From a checkpoint of a small transformer trained on Wikipedia: a variant of Adam for these matrices.
MLP neurons of a small language model. Each row is named by its layer, matrix (up: input weights) and neuron, and shows model dimensions 0-63. Each number is 200 + 30 x the weight over its row's rms, rounded and kept within 0 to 999.
A block is one neuron, or neurons of one layer that tend to fire together. After each block is what it responds to, as a language model described it from the Wikipedia text at the highest values.

L2.up65,192,188,200,163,211,193,215,191,189,161,258,183,250,172,183,200,151,149,208,202,177,194,177,257,177,163,168,121,186,212,177,160,154,212,220,200,188,179,208,234,131,229,210,208,230,185,210,197,225,245,240,203,228,180,210,226,207,172,190,164,194,214,182,276
L2.up1007,221,157,210,207,221,212,180,202,183,181,228,201,267,178,181,178,147,203,209,215,208,195,205,212,204,240,196,218,186,186,190,199,188,127,170,254,170,193,229,180,201,240,197,177,271,180,234,201,164,214,185,228,215,238,222,193,233,170,157,155,205,168,153,288
L2.up1447,201,187,298,184,206,233,158,235,194,120,241,115,228,187,209,192,232,205,235,204,228,178,172,235,172,213,203,146,236,186,189,145,184,191,162,203,185,227,209,221,160,199,195,209,220,214,171,167,192,236,235,223,188,213,178,171,268,176,177,185,238,126,247,253
L2.up1460,197,219,251,146,245,259,203,199,234,169,202,165,229,173,179,203,214,206,244,207,177,158,255,199,208,194,204,161,255,228,187,213,177,215,227,200,187,158,171,179,189,273,208,172,216,198,235,211,236,246,197,241,273,199,151,219,214,143,198,136,250,174,191,203
Responds to: Token after a multiword name. Fires on the first token right after a completed multiword name or heading phrase, such as the space before a species epithet ("Syllepte tumidipes"), a team name, or "Colombian beauty queen".

L3.up83,218,175,189,205,182,229,177,165,247,239,241,184,260,197,216,199,218,191,216,233,171,193,181,176,239,185,180,197,226,159,208,206,179,179,216,127,129,180,246,182,178,192,140,164,184,246,249,221,207,165,241,179,199,194,225,224,184,151,258,162,223,204,272,175
L3.up401,229,179,205,253,159,178,238,179,215,191,210,174,211,238,149,239,223,254,188,217,185,166,230,218,236,221,140,217,208,149,186,133,181,178,210,150,225,220,211,203,192,201,173,200,158,200,155,203,226,168,234,193,242,167,228,185,183,212,193,225,198,213,201,216
L3.up418,203,252,176,189,168,160,169,132,256,174,115,240,261,189,193,175,197,235,222,193,235,152,245,173,187,163,208,238,216,184,185,185,231,212,181,181,165,220,223,156,171,197,170,189,235,157,232,223,135,245,172,166,216,202,242,211,177,193,255,186,199,202,234,186
L3.up629,198,255,180,211,237,150,189,221,227,205,137,272,227,178,166,234,231,239,185,277,222,188,119,174,193,208,194,209,166,213,170,250,190,188,200,180,228,210,203,173,197,223,177,219,152,171,169,195,230,136,161,163,216,160,222,180,217,208,207,173,203,244,193,151
L3.up735,246,231,225,234,191,230,188,202,208,238,203,190,247,158,220,179,188,291,174,220,187,190,188,174,217,207,153,159,204,204,221,219,202,155,242,173,136,213,208,215,149,193,190,182,221,227,219,251,230,239,180,187,171,188,194,243,180,250,201,161,247,253,185,173
L3.up897,225,223,191,219,184,182,181,114,253,216,164,163,217,179,223,251,157,256,201,242,227,163,177,136,247,220,192,180,186,128,164,257,246,152,214,206,219,191,210,163,167,201,194,172,206,235,178,217,259,160,211,154,164,202,246,196,205,194,173,183,224,249,195,214
L3.up923,185,227,216,184,144,201,191,174,224,233,197,173,187,151,178,217,220,217,211,240,171,243,194,207,196,235,165,164,188,142,152,213,190,202,202,240,244,205,206,168,149,198,192,191,175,249,186,226,188,201,254,191,147,174,296,181,172,193,204,177,183,196,185,155
L3.up1078,273,200,230,154,150,212,194,218,179,214,230,158,182,133,197,190,227,238,162,249,191,211,215,233,172,204,157,197,186,225,213,226,149,171,188,188,215,197,205,169,193,186,156,113,187,228,197,192,210,184,272,223,237,154,145,249,214,173,250,177,189,225,207,115
Responds to: Before quoted names and terms. Opening quote marks, colons and words like named, called, of that come right before a quoted term, title or proper name ('Post Modern, labeled: 'percipient, was named The…); also "man" in manager.

L4.up1111,245,199,235,218,161,226,204,212,241,161,161,235,259,201,182,204,220,185,242,168,174,187,149,234,163,222,249,177,192,126,172,213,289,201,230,157,144,263,214,184,235,225,198,186,228,211,158,177,157,211,166,190,235,176,213,169,175,192,204,190,226,233,210,231
L4.up1498,153,185,220,201,198,209,243,202,235,199,207,161,228,181,208,239,228,160,231,177,181,166,206,189,190,221,213,169,196,189,195,155,228,189,217,209,203,236,266,247,220,227,180,195,219,185,168,175,230,185,162,180,229,183,160,182,163,171,178,166,171,141,252,230
Responds to: Clause boundary before main clause. The comma or conjunction ending an introductory phrase or first clause, just before the main subject: "In this role," "For this reason," ", but".

L4.up791,161,143,223,214,174,193,217,229,220,215,202,230,205,176,169,263,180,203,179,212,221,195,174,202,202,216,227,164,187,182,200,186,294,191,167,217,193,201,220,254,245,190,187,228,171,166,228,164,179,183,178,228,258,179,157,188,168,199,164,201,191,246,194,216
L4.up1264,187,215,192,203,167,227,185,217,202,239,209,196,189,194,183,190,174,205,207,222,244,163,127,180,207,239,228,188,206,157,205,232,190,212,212,188,186,184,172,225,184,225,226,194,184,210,163,195,172,208,185,246,209,220,194,210,155,215,206,187,216,255,241,199
Responds to: Date components before the year. Tokens inside written dates, mostly the comma after the day and the first year digits, e.g. "October 7, 19", "in 18", "9 February".

L3.up91,179,184,234,213,154,205,231,189,199,256,258,227,223,208,187,240,195,229,170,187,207,243,138,223,187,206,224,139,197,205,209,230,201,205,224,215,164,184,204,193,192,195,250,182,216,205,192,189,164,212,196,195,191,159,141,237,183,213,150,240,203,208,227,204
L3.up108,203,165,259,218,146,170,231,186,210,235,223,289,188,194,157,197,210,188,211,204,194,205,205,256,224,233,258,171,239,189,194,245,250,220,248,162,229,191,219,216,248,236,188,192,215,138,258,213,202,225,202,263,166,157,177,197,196,162,210,182,182,241,188,212
L3.up598,169,216,242,230,172,231,235,197,189,224,157,204,237,172,135,224,211,234,232,238,176,220,208,201,225,262,231,197,195,229,210,286,199,203,186,182,182,216,209,224,171,214,225,191,272,175,207,184,168,176,211,240,224,279,204,203,207,221,133,205,231,201,201,216
L3.up728,173,190,234,200,161,218,170,238,238,218,229,142,171,225,172,249,177,224,192,198,178,203,122,227,229,196,219,190,275,203,201,261,228,198,226,201,161,159,238,209,191,204,195,137,229,189,192,174,163,224,171,249,235,225,244,196,206,206,201,161,165,206,222,206
L3.up842,220,203,190,234,195,230,213,201,170,215,215,152,234,216,166,218,145,175,190,185,194,208,195,247,210,197,247,178,215,180,174,259,210,187,218,185,203,220,236,196,171,200,189,134,221,214,218,156,164,194,203,226,207,137,171,188,193,255,196,213,206,255,199,179
L3.up962,132,251,215,215,168,178,135,202,213,224,214,247,177,207,168,224,186,178,182,223,216,214,192,251,197,196,223,181,241,162,207,208,207,187,188,175,174,179,180,179,224,185,232,148,198,156,109,216,168,169,173,202,193,204,183,173,271,209,151,174,229,197,240,270
L3.up1374,201,196,201,180,172,201,181,171,214,194,208,225,236,128,193,230,170,170,214,207,192,185,189,179,202,219,178,176,182,205,216,275,172,207,219,205,169,207,248,208,136,214,192,188,224,194,238,197,236,166,254,221,217,277,171,176,214,232,199,167,228,189,217,175
L3.up1400,186,185,239,217,152,254,221,200,201,226,203,198,205,158,181,216,191,217,166,194,181,186,200,204,156,282,189,186,239,185,215,217,208,224,191,194,161,199,201,220,163,194,245,218,191,184,219,212,202,183,176,174,201,217,216,120,189,202,190,154,164,215,205,223
Responds to: Year digits in dates. Year tokens completing a date after a month and day or author name, like "June 17, 2005", "19|12", "Bleeker, 1852".

L2.up10,240,173,196,209,197,168,209,198,152,166,164,228,152,204,199,168,227,159,226,220,184,179,161,214,235,143,209,193,180,180,133,161,200,224,194,190,218,190,235,251,188,214,207,229,173,275,164,213,222,227,195,190,220,199,199,235,222,209,178,248,207,225,200,242
L2.up299,251,166,201,196,203,167,203,212,145,186,154,173,191,216,208,181,252,194,208,208,193,195,176,226,241,200,180,203,148,176,108,178,91,220,225,228,247,176,219,245,209,203,203,201,183,283,133,172,237,260,200,142,201,186,201,203,179,221,201,292,220,209,212,201
L2.up797,230,176,225,182,233,182,197,203,167,182,165,209,141,208,220,199,222,170,242,213,230,184,122,181,243,169,196,185,183,179,179,172,188,228,213,174,210,206,219,239,193,215,222,214,199,240,188,227,207,264,198,151,186,189,179,229,225,227,186,267,214,206,243,174
L2.up830,214,214,207,203,183,182,185,176,202,158,191,210,154,189,190,198,206,213,246,231,172,187,173,217,196,178,150,188,200,190,180,163,179,179,266,148,246,218,212,251,199,221,239,220,194,207,188,183,226,256,225,188,211,192,178,234,184,206,174,319,202,183,212,231
Responds to: Table row-end pipe. The pipe (or semicolon) separator at the end of a table row, mostly after the last header cell, e.g. after Pts, Notes, Report.

L4.up1027,172,205,169,242,192,195,177,161,220,133,230,189,179,207,207,160,243,200,153,245,213,204,181,170,215,223,200,213,245,229,203,205,181,188,210,191,201,177,177,216,186,229,195,208,234,215,204,201,141,148,201,189,214,180,169,183,215,232,220,228,202,197,164,173
L4.up1389,182,178,202,221,158,192,189,232,231,189,218,149,188,205,174,160,158,236,164,223,200,207,201,206,242,205,266,213,260,229,235,183,216,180,248,213,180,186,225,165,145,195,183,186,241,198,199,197,242,237,273,238,178,157,221,169,230,230,221,214,223,209,170,172
Responds to: List separators after place names. Commas and other separators (parentheses, pipes, line breaks) right after an item in a list or place sequence, especially country or place names, as in "Canada, England," and "Minnesota, United States,".

L3.up11,220,272,198,205,162,213,197,169,177,120,189,208,184,210,195,177,198,159,205,208,176,182,160,209,260,207,188,170,210,161,140,205,251,225,205,237,173,239,201,156,207,229,212,150,197,193,184,256,146,199,219,166,237,189,203,192,212,171,192,225,237,184,173,219
L3.up102,208,208,248,211,213,227,189,278,229,217,181,181,203,136,170,192,163,167,167,215,193,253,172,213,178,231,187,189,198,141,198,227,165,197,185,189,259,202,202,240,199,235,169,216,191,134,200,154,175,244,211,214,247,143,195,188,155,158,188,202,244,215,183,214
L3.up185,136,151,226,156,270,270,236,195,201,180,188,187,158,208,245,197,167,226,179,229,177,230,244,190,206,310,211,169,220,159,145,186,216,183,226,166,256,215,209,168,150,251,158,146,197,184,210,244,193,214,178,241,202,161,220,198,158,216,197,194,258,227,238,241
L3.up318,100,185,228,214,221,246,193,221,190,181,216,200,153,120,183,232,193,240,181,179,212,230,221,230,169,249,240,163,155,132,172,194,176,231,264,175,231,216,194,240,156,257,207,254,198,139,224,150,196,214,228,178,229,190,221,184,158,166,195,190,211,204,250,180
L3.up530,203,155,193,201,197,238,221,220,194,190,248,235,183,207,200,231,165,249,225,178,211,144,200,171,195,281,256,169,186,191,217,249,201,180,251,170,203,231,200,200,198,218,217,212,185,179,194,166,256,221,133,157,222,197,222,188,198,193,177,208,228,171,181,172
L3.up1171,205,135,185,221,204,256,181,206,239,158,222,199,219,216,158,185,212,217,161,200,179,206,180,199,218,226,257,161,216,195,160,216,200,176,277,154,168,215,197,219,193,243,214,210,227,199,165,179,202,233,159,215,211,199,187,229,169,178,231,211,226,188,284,155
L3.up1320,156,197,230,205,246,258,222,248,224,194,152,170,185,197,163,176,178,173,182,203,210,224,195,207,186,258,185,175,225,191,163,194,179,187,249,206,267,196,209,189,172,216,185,227,235,158,257,151,192,243,259,261,232,170,198,184,178,124,148,197,212,171,209,231
L3.up1501,188,174,241,209,172,269,201,233,195,184,200,235,205,135,177,162,170,223,213,187,205,161,185,188,192,267,259,135,200,167,202,150,212,215,234,212,184,239,201,224,160,238,217,161,227,174,233,206,221,239,171,230,256,229,213,116,189,210,172,181,189,191,223,252
Responds to: Clause-opening phrase boundary. Commas closing sentence-opening date phrases like "In 1947," or "On March 5, 2013,", plus "However,"; weaker on first letters of infobox lines and plural subject nouns.

L4.up47,184,198,143,198,142,161,129,151,196,207,160,213,188,223,177,204,237,219,209,228,195,222,211,188,190,239,179,218,218,161,175,210,208,187,207,194,206,217,221,182,212,144,119,142,226,255,128,241,161,215,198,206,195,182,150,204,214,211,229,204,226,206,215,244
L4.up212,208,163,213,198,234,133,235,263,188,212,168,171,137,225,210,232,229,267,255,254,171,222,244,250,167,144,195,158,167,208,121,206,190,192,179,240,179,242,226,175,180,205,153,130,174,165,158,192,235,196,181,179,211,233,247,188,186,200,218,231,185,249,199,211
Responds to: Opening quotes, word fragments. Mainly an opening single quote before a quoted word or title ('Captain, 'gourd'); weaker on early word pieces after p/pro (pa-st, p-ian-o, pro-duc-ing).

L2.up291,209,160,211,234,150,195,233,214,207,195,205,236,199,193,224,194,241,215,157,213,187,195,186,134,207,180,218,182,194,160,153,213,220,183,184,180,218,215,230,231,140,186,189,198,213,238,180,221,229,104,218,179,184,223,193,201,236,210,189,259,209,215,174,189
L2.up341,186,189,244,243,232,187,239,170,175,186,210,255,238,189,197,219,202,218,175,229,212,192,219,208,230,184,233,180,231,174,176,100,176,130,163,198,242,206,251,220,181,257,191,134,164,212,153,247,234,186,246,181,220,191,141,218,291,147,152,231,189,157,203,267
L2.up820,221,205,183,226,168,191,177,177,236,200,182,219,212,180,214,183,159,189,217,211,174,200,212,199,176,137,181,210,157,159,186,172,189,140,256,222,223,232,229,232,192,188,221,202,215,268,182,256,183,161,269,130,187,189,201,223,257,214,207,203,198,175,168,221
L2.up1496,178,185,191,169,191,208,189,195,230,214,170,168,202,188,210,227,179,223,227,191,212,197,240,171,223,159,261,175,143,153,232,182,201,208,262,189,307,174,209,213,198,222,230,232,237,228,195,194,216,199,225,199,213,198,222,197,224,182,193,202,238,187,168,195
Responds to: Apostrophes and symbol marks. Fires on apostrophes, mostly possessive 's (magazine's, Queen's) and minute marks after football goal times (79'), plus slashes, decimal points and percent signs in statistics.

L4.up144,174,191,154,194,213,158,211,219,189,223,246,214,127,172,161,234,211,208,152,171,181,137,226,219,211,267,179,214,219,183,179,172,182,176,268,193,207,217,210,257,242,204,231,230,174,180,204,211,183,188,254,193,201,199,265,161,199,192,235,193,216,195,211,231
L4.up274,151,172,143,180,195,207,178,224,171,205,200,255,144,221,221,229,171,199,187,229,131,114,164,216,168,202,204,209,236,220,202,256,188,214,174,144,203,189,179,230,202,202,182,201,202,229,161,205,180,217,221,219,203,178,201,197,192,179,259,232,189,202,207,238
Responds to: Word-completing final subwords. Closing subword pieces such as -er, -al, -ar, -or that finish a split word, e.g. Alexand-er, simil-ar, tradition-al, found-er.

L2.up66,165,206,252,232,211,241,250,239,324,209,183,173,150,223,222,176,201,187,212,180,238,192,200,153,221,240,261,146,189,185,160,210,193,216,290,171,218,177,232,246,149,201,178,166,202,208,182,211,206,191,168,196,232,193,211,210,225,215,145,155,221,182,254,179
L2.up501,223,203,195,220,174,190,193,195,161,216,230,183,206,199,161,169,151,154,201,179,177,187,159,197,204,238,240,159,199,172,164,165,295,172,204,197,210,172,199,220,191,228,168,217,190,179,114,242,159,241,180,225,217,187,172,247,197,215,231,180,215,161,260,263
L2.up995,214,217,197,168,209,214,237,200,207,223,236,177,168,173,154,204,134,215,163,236,215,177,162,194,195,251,190,159,211,191,161,211,220,191,226,166,182,215,205,194,200,212,137,178,232,148,219,209,160,187,188,221,174,222,206,102,190,192,156,189,202,223,235,257
L2.up1106,171,218,233,217,183,249,276,173,163,237,224,210,227,231,177,246,159,210,251,196,184,182,239,190,187,175,230,138,191,175,206,188,192,199,207,230,170,175,197,206,172,227,214,178,218,177,218,185,217,190,212,268,189,147,173,207,112,190,197,155,151,229,208,259
Responds to: Comma after fronted time phrases. Comma closing a sentence-opening date or time phrase, such as "In February 2015," or "On 26 October 2024,"; weaker on other introductory-phrase boundaries.

L2.up31,216,175,174,222,168,186,200,236,199,254,243,176,225,195,178,149,249,213,208,187,218,185,105,179,145,202,220,194,207,172,233,214,195,161,187,206,160,206,210,234,231,202,212,216,196,209,199,207,142,232,232,198,182,179,186,145,242,199,181,194,165,157,248,164
L2.up169,194,177,215,242,202,217,208,222,240,228,215,188,243,201,223,175,189,182,222,211,229,194,195,199,176,196,206,161,227,185,168,270,182,190,191,293,208,257,201,179,194,194,188,225,185,188,231,127,142,217,223,199,244,198,159,185,205,186,221,205,249,247,207,191
L2.up190,197,200,194,262,178,207,221,192,235,266,203,161,218,209,194,207,195,181,173,237,153,197,180,266,196,201,248,195,227,192,195,195,184,214,254,153,181,222,209,149,203,174,189,141,210,181,238,232,219,208,161,230,188,196,207,190,177,228,188,153,189,210,195,199
L2.up621,151,213,234,127,161,207,201,182,188,239,276,130,230,174,187,231,212,222,152,212,197,185,165,212,172,204,178,135,221,189,179,248,237,142,230,185,193,129,224,246,189,212,204,229,161,228,217,168,151,192,233,198,266,211,175,166,171,257,197,184,177,247,208,161
Responds to: Year-ending digits. The final token of a year in a date, e.g. the 95 of 1995 or 2021 after a month or in, mostly in historical narration.

L3.up122,153,199,196,210,155,220,131,184,214,181,234,258,220,199,228,186,194,143,212,192,184,244,137,184,292,221,226,228,230,194,183,190,190,228,258,134,197,238,195,222,188,214,158,222,227,233,242,181,213,237,217,220,209,161,165,200,191,206,220,236,211,193,224,160
L3.up243,200,159,171,220,169,198,127,217,245,157,208,204,161,241,236,237,248,202,193,213,191,189,190,219,221,218,207,186,248,204,147,206,206,157,214,174,246,205,200,175,171,174,185,173,143,242,204,171,199,192,197,202,259,167,230,188,182,191,243,154,177,258,165,212
L3.up354,198,217,257,167,215,212,167,216,190,224,204,187,201,252,209,184,251,220,200,207,174,224,258,215,217,214,186,213,226,165,151,202,191,144,230,211,180,164,193,185,184,237,173,202,233,224,209,188,190,216,199,168,190,217,169,213,245,148,212,209,161,224,244,217
L3.up954,219,159,245,223,171,176,230,269,205,175,144,160,206,219,193,231,208,208,190,174,159,197,233,227,221,149,187,187,236,194,169,189,196,176,180,220,192,170,225,215,216,182,174,226,173,222,230,253,199,222,210,211,158,183,183,224,159,158,176,215,243,187,189,192
L3.up987,199,177,187,170,171,164,218,196,207,187,202,198,268,185,201,224,213,241,211,218,199,170,236,137,249,187,200,192,206,209,173,179,152,207,173,202,246,217,228,188,173,235,188,181,236,250,216,223,158,176,237,208,158,170,217,190,188,92,232,213,246,169,229,143
L3.up1444,199,215,196,213,174,188,195,185,201,198,171,182,145,190,195,217,137,212,204,162,136,225,162,230,186,176,144,228,296,206,144,134,153,205,148,212,175,172,250,205,225,193,188,162,227,229,242,187,209,252,227,226,220,158,197,233,212,151,193,234,177,231,242,175
L3.up1473,210,195,196,186,160,195,205,224,220,177,194,178,222,207,202,256,192,258,177,203,170,192,157,203,203,212,227,156,169,197,171,166,190,223,202,232,182,246,199,204,210,186,205,190,232,203,242,226,217,235,163,178,208,207,213,156,163,190,180,167,180,197,170,180
L3.up1491,175,228,202,178,121,202,204,203,236,195,205,196,246,208,210,209,244,218,213,216,207,212,168,211,206,184,232,178,234,203,225,140,164,180,202,211,231,186,222,188,272,276,198,163,167,222,239,175,165,198,241,234,232,188,233,194,188,190,230,237,235,205,224,192
Responds to: Word-final suffix pieces. Final suffix token that completes a word split into pieces, mostly agent-noun endings like archaeolog-ist, practition-er, predecess-or.

L3.up156,212,233,225,192,149,203,202,165,202,158,182,239,172,212,171,218,221,159,175,190,226,186,198,213,209,167,171,196,169,204,148,231,116,210,206,191,207,198,247,246,197,206,189,188,175,261,162,227,181,219,182,140,198,207,176,232,199,208,151,209,194,222,207,230
L3.up556,206,195,146,208,216,136,226,192,212,161,171,157,202,184,199,194,187,199,150,201,138,184,184,275,175,201,248,165,180,206,183,204,196,219,229,194,227,206,225,246,203,164,227,186,254,247,169,195,217,194,230,223,209,176,214,199,217,214,204,230,212,229,222,185
L3.up640,177,216,231,190,200,219,166,191,194,157,189,199,153,160,175,189,203,242,287,189,155,182,182,188,205,187,209,192,186,204,158,224,209,190,224,183,149,169,279,199,213,229,192,154,212,196,206,191,181,210,213,234,235,201,158,197,225,213,143,173,182,218,199,157
L3.up717,178,218,196,261,217,199,180,216,243,221,192,163,229,227,195,146,202,219,167,225,172,244,176,243,214,207,290,196,274,204,211,236,191,192,278,141,231,224,236,249,160,185,168,138,209,270,222,256,200,191,247,225,218,160,168,227,249,194,168,210,262,189,221,160
L3.up884,229,212,216,191,200,228,228,231,209,186,178,174,197,214,215,214,211,181,198,205,234,177,231,241,205,199,201,143,169,220,106,193,194,246,220,171,220,210,256,228,191,199,177,221,188,206,177,177,196,218,180,130,157,200,199,239,198,250,175,264,183,224,211,202
L3.up1052,201,160,142,227,202,207,228,282,154,219,151,197,180,180,188,187,218,196,188,211,134,191,211,199,249,151,248,180,189,202,143,178,209,234,219,170,241,194,210,241,185,194,195,224,178,256,161,173,179,222,199,182,203,188,188,251,189,242,197,242,225,238,213,193
L3.up1091,189,213,204,198,239,179,196,137,233,159,198,230,216,209,181,190,187,172,220,187,177,184,161,199,184,222,219,225,183,220,182,224,233,218,207,146,230,201,233,208,251,211,181,127,241,202,216,201,219,171,179,203,226,197,188,183,263,225,171,205,205,231,246,169
L3.up1485,221,211,195,199,197,187,224,208,160,203,192,270,151,191,184,188,176,158,192,165,161,208,235,204,175,207,216,206,215,224,123,229,189,201,182,185,153,239,253,218,185,227,186,187,225,235,167,175,209,171,227,134,206,123,180,211,170,246,161,207,190,224,177,198
Responds to: Table row-end separators. Pipe separators closing the last cell of Wikipedia table rows, just before a line break (e.g. "New York |", "Portugal | |"), plus commas between list names or place names.

L3.up28,202,240,240,142,164,161,214,270,217,264,162,165,176,232,198,165,251,198,222,215,202,198,220,193,209,156,199,177,233,227,177,212,143,185,182,226,250,159,200,249,172,219,160,170,240,200,182,216,196,220,204,231,221,225,244,224,203,207,203,197,237,247,215,188
L3.up43,207,178,226,188,181,193,236,182,243,178,223,186,187,191,217,214,181,221,224,216,167,256,201,176,191,223,193,198,172,178,168,197,248,193,206,191,216,207,224,195,182,128,170,161,258,240,239,183,226,218,215,169,163,192,216,133,231,223,174,212,269,183,181,226
L3.up157,199,195,206,199,145,190,220,205,239,182,197,167,211,197,186,184,201,185,207,218,186,220,204,214,217,218,195,192,216,244,198,172,252,172,239,235,217,236,201,188,169,177,224,183,237,201,182,214,255,195,209,247,180,188,177,242,215,138,198,184,283,211,203,177
L3.up723,219,215,173,170,187,128,194,198,181,234,196,250,197,199,148,219,149,209,224,204,185,242,268,242,180,193,185,227,178,157,227,174,200,182,248,170,187,243,217,156,170,220,182,169,192,207,212,188,248,232,197,196,215,200,222,217,143,203,222,202,233,205,201,187
L3.up794,212,219,162,187,180,167,196,187,208,219,205,231,190,247,185,226,163,244,205,189,197,178,137,160,188,239,159,195,214,196,155,185,253,138,252,206,171,204,198,190,128,209,150,227,216,225,194,196,227,198,213,171,172,161,202,236,184,132,199,195,285,151,217,192
L3.up800,197,215,204,254,269,260,236,248,247,177,181,175,225,257,173,171,216,224,222,191,227,201,217,189,238,241,206,207,199,194,171,228,210,219,174,159,227,236,228,216,155,165,198,164,231,203,206,228,146,206,135,266,186,213,247,159,255,184,155,202,248,206,226,216
L3.up1354,217,184,211,218,187,190,197,222,279,223,222,172,185,223,201,198,140,165,162,209,203,230,221,233,237,238,187,216,199,209,153,223,191,159,181,125,188,223,291,204,243,199,205,120,167,183,160,210,186,205,219,250,223,216,230,225,201,141,176,191,256,151,215,205
L3.up1464,213,183,208,215,202,201,186,158,249,144,172,251,179,222,157,246,186,201,191,211,199,211,201,167,214,281,200,161,204,201,165,215,256,191,194,175,178,251,210,169,156,227,172,217,236,195,174,214,207,182,229,205,158,180,206,208,220,218,150,165,216,253,209,235
Responds to: Split word onsets. Leading pieces of words the tokenizer splits, such as a bare space, g, st, re or gr, usually right after auxiliaries or function words (had g|ained, his st|atus, This re|bellion).

L4.up245,209,212,221,251,212,233,202,205,202,232,189,232,234,187,129,195,179,175,226,207,160,147,184,179,231,190,210,207,132,238,124,206,157,213,212,220,173,229,208,176,202,290,176,213,208,175,175,196,208,192,183,233,230,164,208,238,172,180,242,229,229,181,187,238
L4.up1245,189,205,191,226,172,225,147,171,249,173,193,173,188,181,167,187,156,210,217,231,191,228,178,234,252,242,176,169,204,228,120,238,203,195,208,179,217,271,222,164,175,231,218,240,233,190,170,206,208,148,189,222,197,156,205,252,235,166,197,177,209,237,216,157
Responds to: Main-verb start after subject. First word piece of a main verb right after its subject or an adverb, mostly prefixes like re, con, de, st, g, as in re|alized, con|tributed, sign|ed.